{
  "norm": "rmsnorm",
  "init": "uniform",
  "optimizer": "adam_variant",
  "beta1": 0.9
}
MLP neurons of a small language model. Each row is named by its layer, matrix (gate and up: input weights; down: output weights) and neuron, and shows model dimensions 0-223. Each number is 128 + 24 x the weight over its row's rms, rounded and kept within 0 to 255. Numbers have three digits each. A neuron's up and down rows have the sign that makes its largest values positive.
Before each neuron's rows, "fires after" lists the tokens most often just before its 100 highest values on Wikipedia text that the model never trained on; "fires before" lists the tokens most often just after its 100 highest values on Wikipedia text that the model never trained on.

fires after: "1"
fires before: "7", "8", "6", "5", "9"
L5.gate163:117100119108106106126132095151100089175173140083138146127138154116175147121120123119114145159109094072136143144118156094150093159158112115095154143131097127124118121179141142102144123132109166102130146117139099100105150104119099140153117110123171148097121136090121144146137164139107160123106118117135116103193153099112154106130098124111152116160116125096132133123166099139149086101075144118140154151126168123075120087224118145113137085138130137069144118104144101135135119141109145121148131136131150092139142121158123130145109137104134114143121171154123112118169148142107113121107097160118110125152147122168148127131109140134169135119092157130119130122099125159163166137079
L5.up163:098091114128091154116113073184161096180163122145139105122143128131148115121130162130119134122106112113149120152102125131103061119136108119102114125104089117118143071150129149107162103159134131109187158123136090154095115109098117085159144151126124141145133159086106159156149119119124180166164189116142126128164150099123132143125136116144117123171133123096159166113154113136155121131111149145134138190123116082126099098146136136128123122168144116091132165125158128150126105126105132135128137123094132110116122147119081152143123143101148094115126148131137090156141108167098110126111089139156129123102188123165181131145096133119122087112131132141135104123128163111124165154119
L5.down163:138113115175134157098153104168141121129095128134099118099146085154113117102117145139119127115162156152162114123108133182093157133165111116132081107169132129148088091111097102132151135127134079157190144112147165140091163143117139115116142117151098119172124123097102142120163117085129121126156147142130136133094108121106146145174131092154113135145156097135100124153096200128159117149114123156133142146096089102182109096090132130179143142130116126155107158134152171141132116133108102141122096119129102137118116170109164098118166144142129089134102108117121152157104112145141105151101064126151163136136127111141140145147127088096098118154118123129103116123115149115131102091147

fires after: ".", "0", "1", ",", "\n"
fires before: ",", " the"
L8.gate383:159166125170171135126147147136123153107142125115122118140138096117128085111112145145168106120157128141130111093126110133156140129127156165094121143143098113113093103123090156055136146129156119105122130155131120149154097037148129103139120201125138143144119144155136116117070103130123109129098105133174130156180150055107149132152123152152127121145111101135122123155139103123103132089127160086148157129123121142124114199090136108158144091143117134126148093136102120129155085139114108128091137137147115155134112137133151158157121144118106157130115134126118104096112130124138171166143124160137125106135147135108121104125133142107149117130111165107090094122121148103167193142121
L8.up383:114127090106114104120103118131108136137119174115142153067143161098145156149122132156130148109183178120102125116111120080155147117105115164133130100151125178117115125129080165080091103104122111132117149152144127112117097110143086133154124115150131105137133159145123127139128171143098102100157105087105090103121143191103144139153153127122143158144148115117108097120122132107176130094143151153153107154135150167153104109151084125143139167139126149122141089142118110094111137149121140127104119120167156127134091159182140151105067113148120148116115123147158109103118138158153118169094119088140122117136102134123161153115087119118140118168132171098096114140128091085144151133105
L8.down383:115142134145173113146113126149145143133134116099107126132142153131121083131163138130132103106101125100152190039097081148165133152147129136140092102139111127093105107137124127093138132113119137108159103129126108189133153097132126109114151205122145156124105125102143114152096148112137130120074143154142100162188116098121110117144131160167139101152090138131126109145102178125094142118122159104113122140167089122106136170100150141131125105132137133146094169113135119102090123137126119147102130115117105149082126138129114141178132129117141128125166169127137077116084160131133143122180107125105172130162138160126131109137113123123140137140153132172128105131154101137154180136114

fires after: "0", ",", "6", ".", "8", "5"
fires before: "0", " |", ";"
L8.gate428:138119161092137138109151123167102094127122118142212146104128123107133114165113133159126118147151162149133123139089117097161126094128178151096069126112115138100108158120133092116132116129152140164150167139147103101133120082138136116105124106128142126130120092133142141118145085105150165091115102136154147139117147067118099133122121106141164128132104149110137151153103124092176131121136134114129113123139123180113143145093160123124145130131097144115144128154181142111107128156144102136078166123153128134185165150115148123121134121107101142062125156175117128108102151141131151117106115146125204127100152114123127175111147158101112084127142161127114085141158113105126127095133
L8.up428:106117057092150147155135137082166156135152138130127099159085119171132088113109103166123084127139131129117126160135113125127161132140088082163112109148139145141138121109073122163099108123132108135083148152133119125130116185088147130135118139141133129159135147152139153116153149137086126102125159115109180122111144181162119145125152106127125137101128146125135135118186189124115113144156119143131101160100127131165123165125138135128119157146116124144120123133110108142108106115121142051144148143147128171106087142147073156096113124135103099133130135118139176150141093143121140112133124122140161120148109158132074108119133099130117119077092131156110161086103157167147119151120
L8.down428:128132182147085128134115115115122119130159081134146120133124129131119147110173119148130134150127130113109128119164140118170101086137150142144155124115126101098111150156135103125146186133122097143127146128132126157134124104144112148131110169105153141159123119111147127134117095119163153119157149126119104155103107119121078122155091149122145136146154177131096123138126141114143095142136108135108136105152154099116163092115102060119130092143119130119111073085112101110143148138121140098129099165136087082119149103098168079106134112131137139138080145140114102144091099147147111112119191119110113143158108100143139149082109154168117109203150085084164115151173159139140145114097

fires after: "2"
fires before: "1", "0", "2"
L4.gate263:116154109142139130132122103173125129137143102133126118101173071109188119113096145121111151134155137166113120147111144130190147156133142127188115131096130083120138099118118172149148136135136086124111149164132136083067127149152106143110122155097088075158139141148125108099139123109181128120095122097139127127135153149149122133140171152162147173112117166134133106155140103083170122142153154140118112129144122110138088129158146103153172136149101172137140083152154160112092108112159149137117117142102134173102127108127135101131104138145126158172146133089144136120106158154154116100178123125166128147133137157137107150117110122134123114151110105105086137130134133116150159081146
L4.up263:137146139150116100102125168128164128158095133123109122132176112124092146105160124129126160156120131151111107096119147158126164148147087097117089069125123132147124127134138156116144126121169116132093159168132133145092128085106095136102102122134124154151132084154194153116140122090118141122121168179126161149113133189126178125163141157132107123088139157126119166109142084120116123082150143148108111119160141152155069135154105110139178105123140165157099112142124167104133141133132161089131146189139172153163118098144142072115114105113131154081125139105172136100112116135156132164112131130126152151113138117145127128124109121115144123154118106167130131114141120113124129100116
L4.down263:113135119118101111107108118127163187159089116133116141108184104153130137095127120121105140107089124130122126128111139117141130157128104115145102080108156162113143110143121129163161152132140111102100132125136108129103132126093098110150112151120147093135160160105173122078110112100111131108134154140129137155127149070145140103142132163173110104118136095137110131115128137102134106140086189140118091137129115096127103116114117144151156127098139117160108122159117172128099114078145167097126130147109171138081115112133146131129130129130132092136142122045150152106090138132138097179131121155116125143199160151159119155136155114122106141112137064121061125119117101135133139094115

fires after: "9", "2"
fires before: "1", "8", "6", "7", "9", "5"
L4.gate188:091125126122081113122136114124074117117147114116092099103162095143113130124116141135122136142090143082135101165131122106089138193145128147116127085120116124120113103149185175061144119129104114130117115142098147090094159075114159157084114152117108107138086136087110135113112136140116104128122145153142122137119112116141157100141130118124129156148131113149064159142128126129128124134122182155163148128138102143124136103132137111134120124153127144122125121117155162127121139099129150144118081158075124110099140116130170112177092172175136133138135137142183137121125148158160097159147136158162128103091179149138123162120154128124095108121153132118132135107152130078128177092145
L4.up188:114125124106152148079128144111137115118101135117105123124116146128120125091086088156163145119082143110148117108103132171089103137149194142120154128126142134127110157132167109129135158135121107115112107078123115086103111084133126142096143123107131142102109128160150128132111143161154093131157159113123213158116127151127151161095167150144134098109152083110147126130121078139112141123099148168118125132131159137130127101153130170135141126129130155138107071119130128133101148116130109147120109106135140108112205145142092068130114121180131114130104134097107131114167128105091135197104124100139098092142162108122140107155146098119140126096122098153086090110121119141112106139121
L4.down188:141120157131097141135143132105124156132125118121104120125135155140132160119128148137126114120092136122070082132089134113090128126168145130148145071110160173135139109139172124133130117165143139110112121108121157072137145121148136112110102169115136115132121144113104149112116115105112107142107131162132114177115112106115142103124083125158106098110129084179174131175117124149114168150109138141126145140128128142118120108108096123145155147133134127179134125138138172128087102130159133128118082165101099117173125142140158140189075123146120127152153127138140138096083123158148128159096060169153143083152157138135133117151155126116106117090136131114172130085150071097127168093142

fires after: "1", "0", "9", "8", "5"
fires before: ",", ".", " and"
L8.gate92:102115115134093156093123096156144153117136138095155135123109140111176116102120166164119132117160145154169126157113113110159158140134133117133140129160130127150131123133099139083142140137118173074141163134177125123149109072139118180140157116112124143129083152143131108123106125136160128072139076092121086135151165153114132139126111144098112157152136137125131099103107119074126122119143114102122100141137132117078086136139098094139133127122105129109146121117128115101106127137063117096102093136121180119160094115110142096128147114085114111128092103124142132131125143097148169155111112076139120109150093134120119159058159161114100128153090142164149103118139140154149167123101
L8.up92:120125133088126141137144100149148105127082161105139189144129157107185137130152132163177097130146123125143120146128125107099142108098115111132156107146138121137103155146113114088128157097150180112147146152170129127080083124112136144112123139127143116171078182079119133128098131115146104096150157122091153156136117168145114119141141126084108143116169153140112107109135139119121152146136106154119152120098114126135092124156132117134128180085123096108097148065160116117112152096099135106138085096133137153112129117124085129144107080140132143143084112146122134150159122143152115172109096089137122122130160143128107112094157139158128152114128135138176098090121137155095132094084
L8.down92:135131150127163147123114125127075150138173117147180099101082145146117130132181087147131096103137149127084150135146166119144126114136067157171090120127160109088126123138154094183086169156079091088125133134074129127123116124167108089126116112108098127122113132156113123135136148137135156096128125105125125089118091109121125138124152126112153151115135151141122152124130123123090127095172155105146130125127146103119155130140135123136131090098097098160131103116109108149141131109095154152154130183138112107159108112145181075169162130139116135145120104118165157094113130092149156160123127121147146141116108107087167138113111146136174117146097163135157127133137150130126125166152

fires after: "1", "9", "ious"
fires before: "9", "5", "s", "4", "8", "6"
L5.gate539:108092125088163098111163108122107175103144134095168122106148128124123139124118164097117126106099147080126126105143126159077094147142126171125126106148140144134115124184149148095150121088107160165104139115137147135086081144122104135111119145143166134110139114120118127123089144155103091135130162158117144105114166101144138140172179133150137167059126138119100109157133116116126149157120137141127124145143134111181119136134125115130149164162115138141126116181136147145079184145123138157149120120084084137110143086138145148185147122122145131149144134145131120129158085075127113159143109133146076107140166122120120108132123104140118109111154164150166142116159145111166150141134
L5.up539:111103155127141131065136119152072141144167137138159089140134091075143147136118101121114143104133119116098090147112115161167115108175112147148129118148121113115129157113124089103141094093097100127151118080149161136138112090117173114139142116106120146076153149141148134110102111147122119156136150114123164106113136109173118135093137109135153183109096093108138166153126135132114122138111135123093166129133120118109143130129113159123158138167134125145107148133166143152085178100155144173156098147075092124125162147111139123129122134123140128124168114124114107133143068136114161154089078086127164125127120149122144129181129107123102123122099150172141078107150124138150136152146
L5.down539:143139126176094133147113133132116071139108109164118121151116122150142082126135081123134117158147155151137087109112104116131146093093150117138145129123150138126158108091124110119111123179131122110165091115106111116127155100139141126101125098137105132107135139135129160128165127132131111142130108078131138145145079144111159077120097103119128103171146117144158133131102094106129114068116156141115172122092113128100117119135128141141126108116121146111092128056141111098182086089134131122129114114159150156156127127127140107089129123162113120117131128118107186114088182175122110115107103130148153146106119172165153155142127127082149171130137100088093142165156101129112107070131

fires after: "\n", " |"
fires before: "|", "ma", "The", "In", "==="
L4.gate563:161129120098124133094112105125098085139119120126185127152182128119084135155115110134128145121152130175092091116169112138137141093104114097113158116097110132100126122135127104165131125121087124121144157113109108126139128147145156157153158116119134112172117125111074101122123138149092145180097120108146143161111152108085045141088127158139112106200116153116098164141145127120135105170156092116124107140099149118111091134106169138128077153140112163141150110057137148100155133123142192121131147133111136150125130095140121100132111102105140134143133121143125158128130143137128146083141138142143171130091100109129144130174121160113130126117146125102135146134116102163095125113126
L4.up563:126121191137076116140135138162053136105153105122154127132127115102141123121111134097116114125132128103152135111102115090137152130106110143086143118156158102149124160158073130074149107162130125126129116136161143118059130133140101144146168170135129141144138152091097107103121142131172139179150138095159137111133099165097101139135136102101134152149097154096116120103115149137135105113135091132149122101137150109134099106136128106147121098155087123128072099139144154144123152115149156106071147129137127127101097120122110116096095147150138084151118177125097125119144129087123107133155128138118132134138107122092101147142086095109097152165156151160105173145119140109149147079154
L4.down563:139149100117119122108117097133130083135114112126191132175163130141100132144150094118130149120140152157105095124195135153138150106122127137104147101105116140143148108128138106169147120141095141110141172137110096145140125146153177144141140101098138123158109150122094111119120144173115138175128150124125138149119166125120069138073146178152093098160122147122080176150143129129131137167154066115141133143115138124091106144116171142148073143134105157138178112054133134106150126136123195148132131120116124152158122105151139117137126106138128116147101111118140171144137159154100174125125165133159146117091099154125168118152133142113118131145129116108150155112128130167123129130129

fires after: " ", "4", "6", "8", ",", "3"
fires before: " |", " on", " the", " by", " Cup", " to"
L5.gate353:142151120156132084114135107148128153134103129152099146101106131103098136128062117094124113140156118158136119140107077120122154144110164106185107068066129160134142137138103160125140143138157149115099126125103125140161146131115137136177162117128140121063114147169100119090111122137120137100158087117130120118119102127082114144139088170102104121104135139137154129086140133100114104145126117126121129139114127129137099147128144178176101122135142142125110137107067148149126108124133135070112104092160115126179173131179141139114126178126133145095110123119103144104144176116163157126095134144111150179148144133120139129092121107112135112130092147144166090103100113133119132157116
L5.up353:131132167120152112127168124123099139132120137153133062153132119090105117154147134155093108098103116157092116171148108158152167097121154119157149069177127108132131158130109106147135137139099108143120145158132130140112190137101148125170093141162141118129156076097133162119101123127116131096119137172105135107136108148150136117052156107157118120117152134111100152110103135150108170112116109154143123144143138136145130105087095123109112128109132090105139155112152145089117135064100173134172138151099150127129087111150145111082131123113139113107134087144127161092125161135139167130122123123100131082152118104165145115112152114122093153146129130106152150102145141145087135089122
L5.down353:125111164092146128119127157125147142165133102096141125094128128125166065112169130135155138110131096151139105127151110172077098113131091127095136138160096106137121158100146129157109135126144103146152178155139152117114149093153161157097120130123139151171092085128111164136126156110113164158089109150148156125141135132164120112093119074148150099139158116106128146132125141131153148128130123148118105118119133129118129099131149108113171091132110146118093131151156087084141100128148189132184167145114133090127116104118129113085156078158177108171115131130147108119117130130087114141165109126124155107088170122145128167130126113138145174134126112068118159139108144130102116130132

fires after: "\n"
fires before: "|", "===", "The", "-", "In", "S"
L4.gate403:102138126108160134132112138183150130089104176131094099073123128154130114104120082165155112143095127153101117083159133175138179102132080148097126139154117105171119175106127120115138130124077101141124127116161135089099118115149159132113137161153143129113138143132135098142134107168166128139107145144137173151165095120137165150160156173148140155137138138100136159152144153160136126110124079176094121131101138176105111117125140174138149146113115134128136094127139124101116161122156109104116112100159082162120111071146142091137116154174129132114137146144139135098116122164102135158101138156131130120124119110107107121150136150119126134116151108199118117142101146147154141107138
L4.up403:160102122166090143085140133100132132143156116115153153152165117147139099113147111104168147123117144091144107152108125122122141133144113141101192117093135151140157164100166117048148109144137162154167092115120176180112165093140161148142153124110091135141106114162089131127121102152165094160164115104148151182100161154122127173104091110142141107119141151119081109124156151091103154120156135123145128137091147098107103148142149128139117104135098130140154137097093133148120114097141141164108131097116105130102137116120126143136114118083120156152075108107109145120154136118118125137166142139112146075107164151117145112170113111136133097126113148113137106099139124148122112098138
L4.down403:102110147129128136121144116138126123135156135116092125086125140115157121116150111153155074120127122121133076065109091098146195116137094133088092154166143095147082160130139132099166131142075100126132134125127142076108116112146172165157133117105119183096104145117103148128157147143146117155133152123151173173125113157144114120108142148154137144156129149161096159140102139109126140117133097147110140104112147131118096135160148192111154106098114146141121095097130104136103133142151083104113065160092097138124123105150157143137135129128130110148099119109126144149086137171081098151092142129133129103117115125147141115137151156111119101159138165152132107135114115183141131111115

fires after: "\n", "9"
fires before: "-", "=", "|", "===", "==", "Career"
L5.gate302:122134105172128150115132104154153118090136089182140120156134132111123095093157123155124168152089096090102115159135110108145135113138147144079104152162130089125114135071107099092178106157075160160120126141151143109134142090084110130094123141089133133165091130117106115105166130158184109113138144104127198154138114160143120122119133096101133159127148105113117126137101134131165127130144145101161143126089157138113131086135137124094125115138122098138105102108105127123129127135162099163149122112126125133148113119160161151118118110133130116151108146127140059121197144114164107106101133105123115121099116089114110105118134104141129104142131133122093112121123159092132170077143
L5.up302:148156183066125148114156157130129143100129123150118167104131080150103113136110095115144091140085122145123121125109087152142131143126147163124146073117127131107138099133101126116125140109065125106107101137112127134119155139159094080124110121118111162110097109116141153144123110134132132146111107153125150090105074140095195126161142122129144129108104140127178173081134168117101089142126111159125143141129118124130076143117129204138145138110119144158123119123166111172139135098131121129102132117155100103147142070118130115111146165059125141124107169138122116134153121157149142092098121143143150083099144115131097103111151155119116141111146138157120092165149128132123108121146
L5.down302:130112175134106163121149122158161124120105097119136140145072129115128122110123110116134131127117144166136108177084123118173124124131111155144108134086162121110115130145146115155140157144134128129100124126144176157153145143128105110169088094099123100109084116139107133142155133129146098133103128108149146086166117180136179082174112104142149138127119137141109142108139147130176124104110099186145122133120126119125105146127130152107139159130141100129121106105129131141176100162120096093117093108181126131151128085161152119157164148091131127132078132134143136127154174170133107144095101118111126138072123123116143070111163122105086164141126166129119068142100099149157120146146

fires after: ",", " September", " May", " July", " in"
fires before: "1", "2"
L9.gate315:181147127133157156094133134153151146132123138104108118131147125112160099122161083122133125144151131073148101157144059138175131106078097120115113151181110105104143161138153131098102156087105170100134109123141088164115118168103113147128150152099119130131095159085132076122108154082145116134129147108110109171099162181105107133176153097094139116141090167153147114155161111099138128122116159086116186148137132121119105163137163138102134107150136141118130132107114117125126146115112139158130103126133138137110148105122118098152125077109091168167125112114157121091122123110099126160179127114108136108120115122135110147089144137129130099104120150140143120105101126155146120110123
L9.up315:150120119127142115096091114158127109117096165142115149144142156158165106126160085107158132120144125067139095159135084137135110137145157121125144160132085142154124129148100118119156130124122133121110163128132122197086121125143135137122093124101092124162168135119130104146104116134180119148130120117099110105139156156150144091086165135090113154138136108131155117157143106125117137123132133146110129124121157143135078111147149093118118096139132113104081142103097119093119154106109098116099093114167188139148183146111114153130089148135172182070134101111133157122113154106165140119094131131150108098119124130134149106092125091099126112082148172158156123101112163106155124127153
L9.down315:112142134106113160087168145131130081119159106127129151101122079104090140116126110122088139154152130140107131161157155112139115127139163153103143121118126131132139126146145080123122120147138100110094107090101141124127119125093124118100160130097112101129149118118121158145155157087107138127114143101149131149104130096095102076167093127100114161162081119174114120167162103149137098092143153134117090170070095091155092121120116101149138133147121130128140120120099131132108117136113173118107145147135168130153123093157143146136111104100142179132082129097168098126139153149100156133154163153121076132103099131125100083123142134144093097093123133136150192127110127106172111097124

fires after: " —", ",", "6", "2", "4", "5"
fires before: "0", "2", " —", "5", "7", " "
L8.gate124:083091136106167077132131127142140120170114176145115132119114137126093163099114135089104081132142126144119142111061145105162168140161143125177101104114108180104127163140110110122092113155103137126108143148118172134115160143136119109100111103124165151111139088162102126142194100144126140121124120137143075124098169142143126164143134144165123128124115134120135141126169104109118125130111139147089125107087117122122113137197136137144159102126113117172133096142125091182151098144124138118123127125132142112156115099148140101148098112113085125148077098115113092139141103173152115086123145128128141138122100102133102153134145091126141140127125111145148142161079112095083132118133
L8.up124:140090141127149085148125136130188114156101157127114146143105123138166125108140088154127138114170114111166101126111149128146140138170094129160109118140145117092103113183117150191113114142116147140105159158141091111130161114150128116102131097066133150114072125129122137117152103123122077092122126141124136124146167147155109130152132083125129156110128151067105114102169088101156133167120147111089105154112108175135132145144114155121121152125126122139156138129126099103121128105104150088089121124175136148135136122133174110136100118101072121156111142136159170116099110098101137110125113101155153098118120135125085164088164091117119137095146122153132137121104126116107100091125
L8.down124:140112131156127144141137116107138131116116126158156123164154129153176162132136139143119145129148132112110124070119093134114119134120098060124144119132116100138121076159124188125143157163162143129184111120131104177142107130133159164105156142111129164134110140115125125121127147131130132139151111125064173111161121173136144117141151130117099139174152094137140146119204130140125105125143143128126174136133139149160132169106134123123085088092123120118120110147160091105125146139126090091160102141133121155101102088141106112116119098140161102152136124134124151123141148099108128149165190146148091106110102169078121097137143126190109134085132145139127124122141152161122103161147

fires after: "\n", "==="
fires before: "==", "===", "In", "On", "The"
L6.gate253:171137145144120103099135114173132133113149133114127121129115115145138147105114112149131137108115085110145126155142073179159135111129151149100127166115075095138108117108157130105139151142109122146141084134152141152161099124070087148144172152080139156175158094103131109154113117096135103135132136149114162105115140126135138155145132146110129159120110155130113144112146155110106124143125150125148140100119112161145112130138100133149125156141114160123136110154134114076122132170157053152123177115127110137166077096089106130145107088110130145122119111099129060113102157134154091160149119163154146122143147122140145102070096139144125100133128125146105098146114150112166163119182
L6.up253:088136113126132119136153114161082124087139129110101115121117146076087147096113085129167136104163136121116161090094137106098117125127083113127092129133153181161109159122098109116152113130116143138123118142157150115098095137124150177145132116129133100133093143144149101114126150169132120134155147110107144115125111172095115097086153142137110130103114108138107075159127108141158143100131088122082124106108164085124096119154187145157119094150121150163154131130108182116106141133113123120125079115136095138105134149121160123115091112135109103085120142132135118141160129135150127100127157100054189160100124128136155143159149131143145111111071131106152084123116123127131118121127
L6.down253:135136131148134089136163121168095154118136122115132131157130123168130145129115120129171144153102091101092128122125106115174152122174155132090130154169126105186129130100153155092143143141111136155126087116131105119137116140112098158149149129098123092145148118143135111165121154098134123135138117147122145128140153126112158127112122171128111159125140141126096128098162144152138124146167105106117106089118135143152101130149113158143114156127219151123168101161111156117135141177124121172137147116128088102139123087085092152101126094115123155144112142145117093166094097115121114141118159145162173143141116135128139086068126157110166092136137090144176105134153124107165121103175

fires after: "1", "3", "0", "2", ".", " +"
fires before: " |", ".", ";", "″", "5", "\""
L8.gate539:156163097123144116163131112122125140125130150126130183133124115094148111160108132124107101115089144148167112156129111151079114170123138166140133125099123118157118149095154126131126162141168166126097106105115109149144118130110134133124094146148137119139132157157149128106097089125135107099098103116131121112144143083102145124119125103136168123120161128079112148102120157169188117146082101117108110116136102149103136140133126157129155105140088126152122127134148118133090113113123142101168087155110146117134114147164112131156135148088116092109114148137127155101148163168151168128110143114134133104142126183135107121127127104117076137112082154084092108040119144087120127071080
L8.up539:147093085116127079101128171083132104151140148087071126130095152097160156102148161118131149094121125152131134176091160151116143133147155089186140098089128130117148145127114169163140126099118111101129171146157153126151140136140141092144155158127127147144116106096071113091171139127078119137122147167106127125159132119097127140143092096111090102126165111126139133134159151128111118166102115162141117169115126143141138111152154118083123124117130085156151146103072098122131153104142115061167123108122116136116101167162144123116126155107120118131128131113101144121155075164093127109118120130114135134130119140105114109146117141114165113132132099096097159127111099133135155149133
L8.down539:131109124168113139107156101150129160090150125149117151118063088148118064127144161114146120144146177118115151145129094162126169129129106121127138154109122121182117112117111126124171142124152128131119109124101124091139116182158153146114125134136124175128139122155132143128117098148127099134076156097111159120147130165112129107176144119124170140160130092134109145145126176092173137105124093119117056127160146103140134125160176143091163123088159114116093133143140088113116137185118162137144124130163157150080110160132142113113111166108107150144128091151136117092118123134119100088170107123110124093154122104134152098154140079124123157135120100129106141135097135133124134128144

fires after: "1"
fires before: "4", "9", "6", "7", "0", "8"
L5.gate28:096128107136084162161119122166136103139095104130119095104138104130157062096095116145162146176147114134164085148118126148151125158132133171073139107169111138076149142133153125115135169143139137134142135089135130125104113071124167131096123170109166106117130150153130125122157110117127113143141128111113141143156161111162145112090134091113132161142144124112121151126154110135145104146097162161146137141146145143117086120143116107210113120122122106081135092130147168111146194126128139123109102110103117113116138112147140141163129156134124143132124174146131147095117140156120127174112128190142108154100190117150127157117122095115127099113150148146142098142102140102127128117131
L5.up28:125131117133156147109048116134077111127160142137126149128104110086126153152118126137139119151105131096121112122080111118145136126154106132144116174122118094144114157127084154106125118136131130138078114121121093172101126143116125145089123152124133112150114159144092082139131110110131139138104143102097103118137112162153117181151113107118139120124119162080185132131108145139126116061133139135127141118117194137105146079143100137162178114116116139153135140116094121157169144132155091139160120132097136105114174099129119087087111130070094107135147149108162141087138140108102129109083119109108120129116124174128121117148108108121110118156108119139094054117115138121105153114108
L5.down28:121122105104132142120102124138145084141110145126140126132100108125150118161075150165128132132114138103157131167130118100135079128167097153105143125115110122157146166112118171136165112120110103150131123114117139140100102102146139150102146145153120124119140116163114121138176119102135107143143119125117142123157107112173126121074111104102113092129131084108154147110125143167150118148089196174176107105166152172154117144093125120159134117097181129113143132121149148114160160100144136169128099141090111109124146121147139134127135149134134075133166162160170140135159145161095151130106114177103139157119143139162125130139176121075120077151128146164083125132106097110106107125088

fires after: " in", "In", " In", "s", "ac", "S"
fires before: "1", "2"
L9.gate152:128143089124123146167134100143139095144126129094073133118137147111124108093115156108131139087128119102149119148124103134142120104147169102128093160153119112153159124092127145099129128115092129125101122115138105156092121177100129157129128096170136121151142137100148130089109131098122139113103152106149135127100101165104148066166148096100117118113125123133123118137129161152171127115116109153171158114141108169132086133120114149116113151098112119152119101123112108109115134153145120082124164135164160102135149164135109108135154145180138189183151116102156133100118140107141058159159115124163111136136156115169148140127149082115093128123132158165175115155109148188158128113124
L9.up152:130141122128110136107134128129139120165104151109135087149124100100146124144126165128115166129146105152121154125127134120141136134117076127162107162106115142126146141128149130163145114130124114132114123143122164183129096111129151087118167118196072178099115107133123076102143111142135125123109123122109118129143159145114110159156182098190092132147118112146088142179161098142128180121110134145096117124135132111163175149120095151094108093120101172187124084172101118137125131115122097102141159113099087131092165100147149130151149104097111152107149121093106172143118143129149119094128158112138122107110135078148153148155120102130125070101133143138122123131118127154152132136147
L9.down152:157142158150146105136099102103137130117136091126164131057104155102192117117142123139121103093122128149149110135169135121140128160112136136138108129142117136118118143201127116165135126115129134137111125147123158102113092134123124145154126135109118124137137134107144134080105126132124077149111104132095149132150146078105152126101121113123123148149146138136126123115163115057137091145147148111125117121130127134091166112134169100160134083125182094132157153107118102141141098160134159060116110128139125127115126138140114137165125125118146098073127110153152151114134148157078151134140050133096118177145090152117151117125130156149169123133122132122183135074149135089145161135104

fires after: "\n"
fires before: "==", "===", "The", "In", "|"
L5.gate240:135132153129146110114154127130108174102140184121122100157125140078124146172127142107119088135175121139102093114141090149130155128127136124155109127135134119104133160095096146162127134128118137139127108113144107142133125161121140155131117121171153147144139075163119084125131113152148140126097100129079120130121112143094149152152162121136105148172106145108111143174133166135123148165099088144095107128137127162132095137126140200164129066137098133126162096112126131073133119139137104160083111096162113119121120104129129076103142105178130149119153127101147109124099167114117145116077126147148145158159108133108096141154123159112120185115093128138154081122107104111120109090118
L5.up240:080125116147066118156168113111066121140172150120160153122152094084139125140173103048133115139134137079103143141117096113148121130132114131166113116138128183157158145096145168089131148144147117101091142112077104145117125156151135145157145120107124102169129149095124107097120149159152111148152099109113111110096190115099106147154158164141099160134111144143143083131108144136130111117130124176129136125134154089124131093147150092114147144148126143142120099136103097138093152141098133137123189139143099133142130098106126123123127170106123141114132122138113129115141107132151134104177122175141154140103138092107103110168147130116147092134131151129153144116106099149149135143114
L5.down240:107137095148149143110149117127136170107148166140118138150133125113127143170150138150108100082157116140065091132151113129126142131119112140105115118112130125085151131130129172152176149142127141102151110106150114141115143109124136119137144136152103143107113110098130111147120129105153117148126109108094157172087143126087137176132135119124091156147075128124121145117139175085120155112093110143095152120122120157152134141130148177137096132149185125119171104087126132119127121139108114124099115111183122110116133089105137122077116101155129099139146134116157136138136153141127155140095155157146154170152102098129132108156151189061134165102119140152203121144077118148126122106090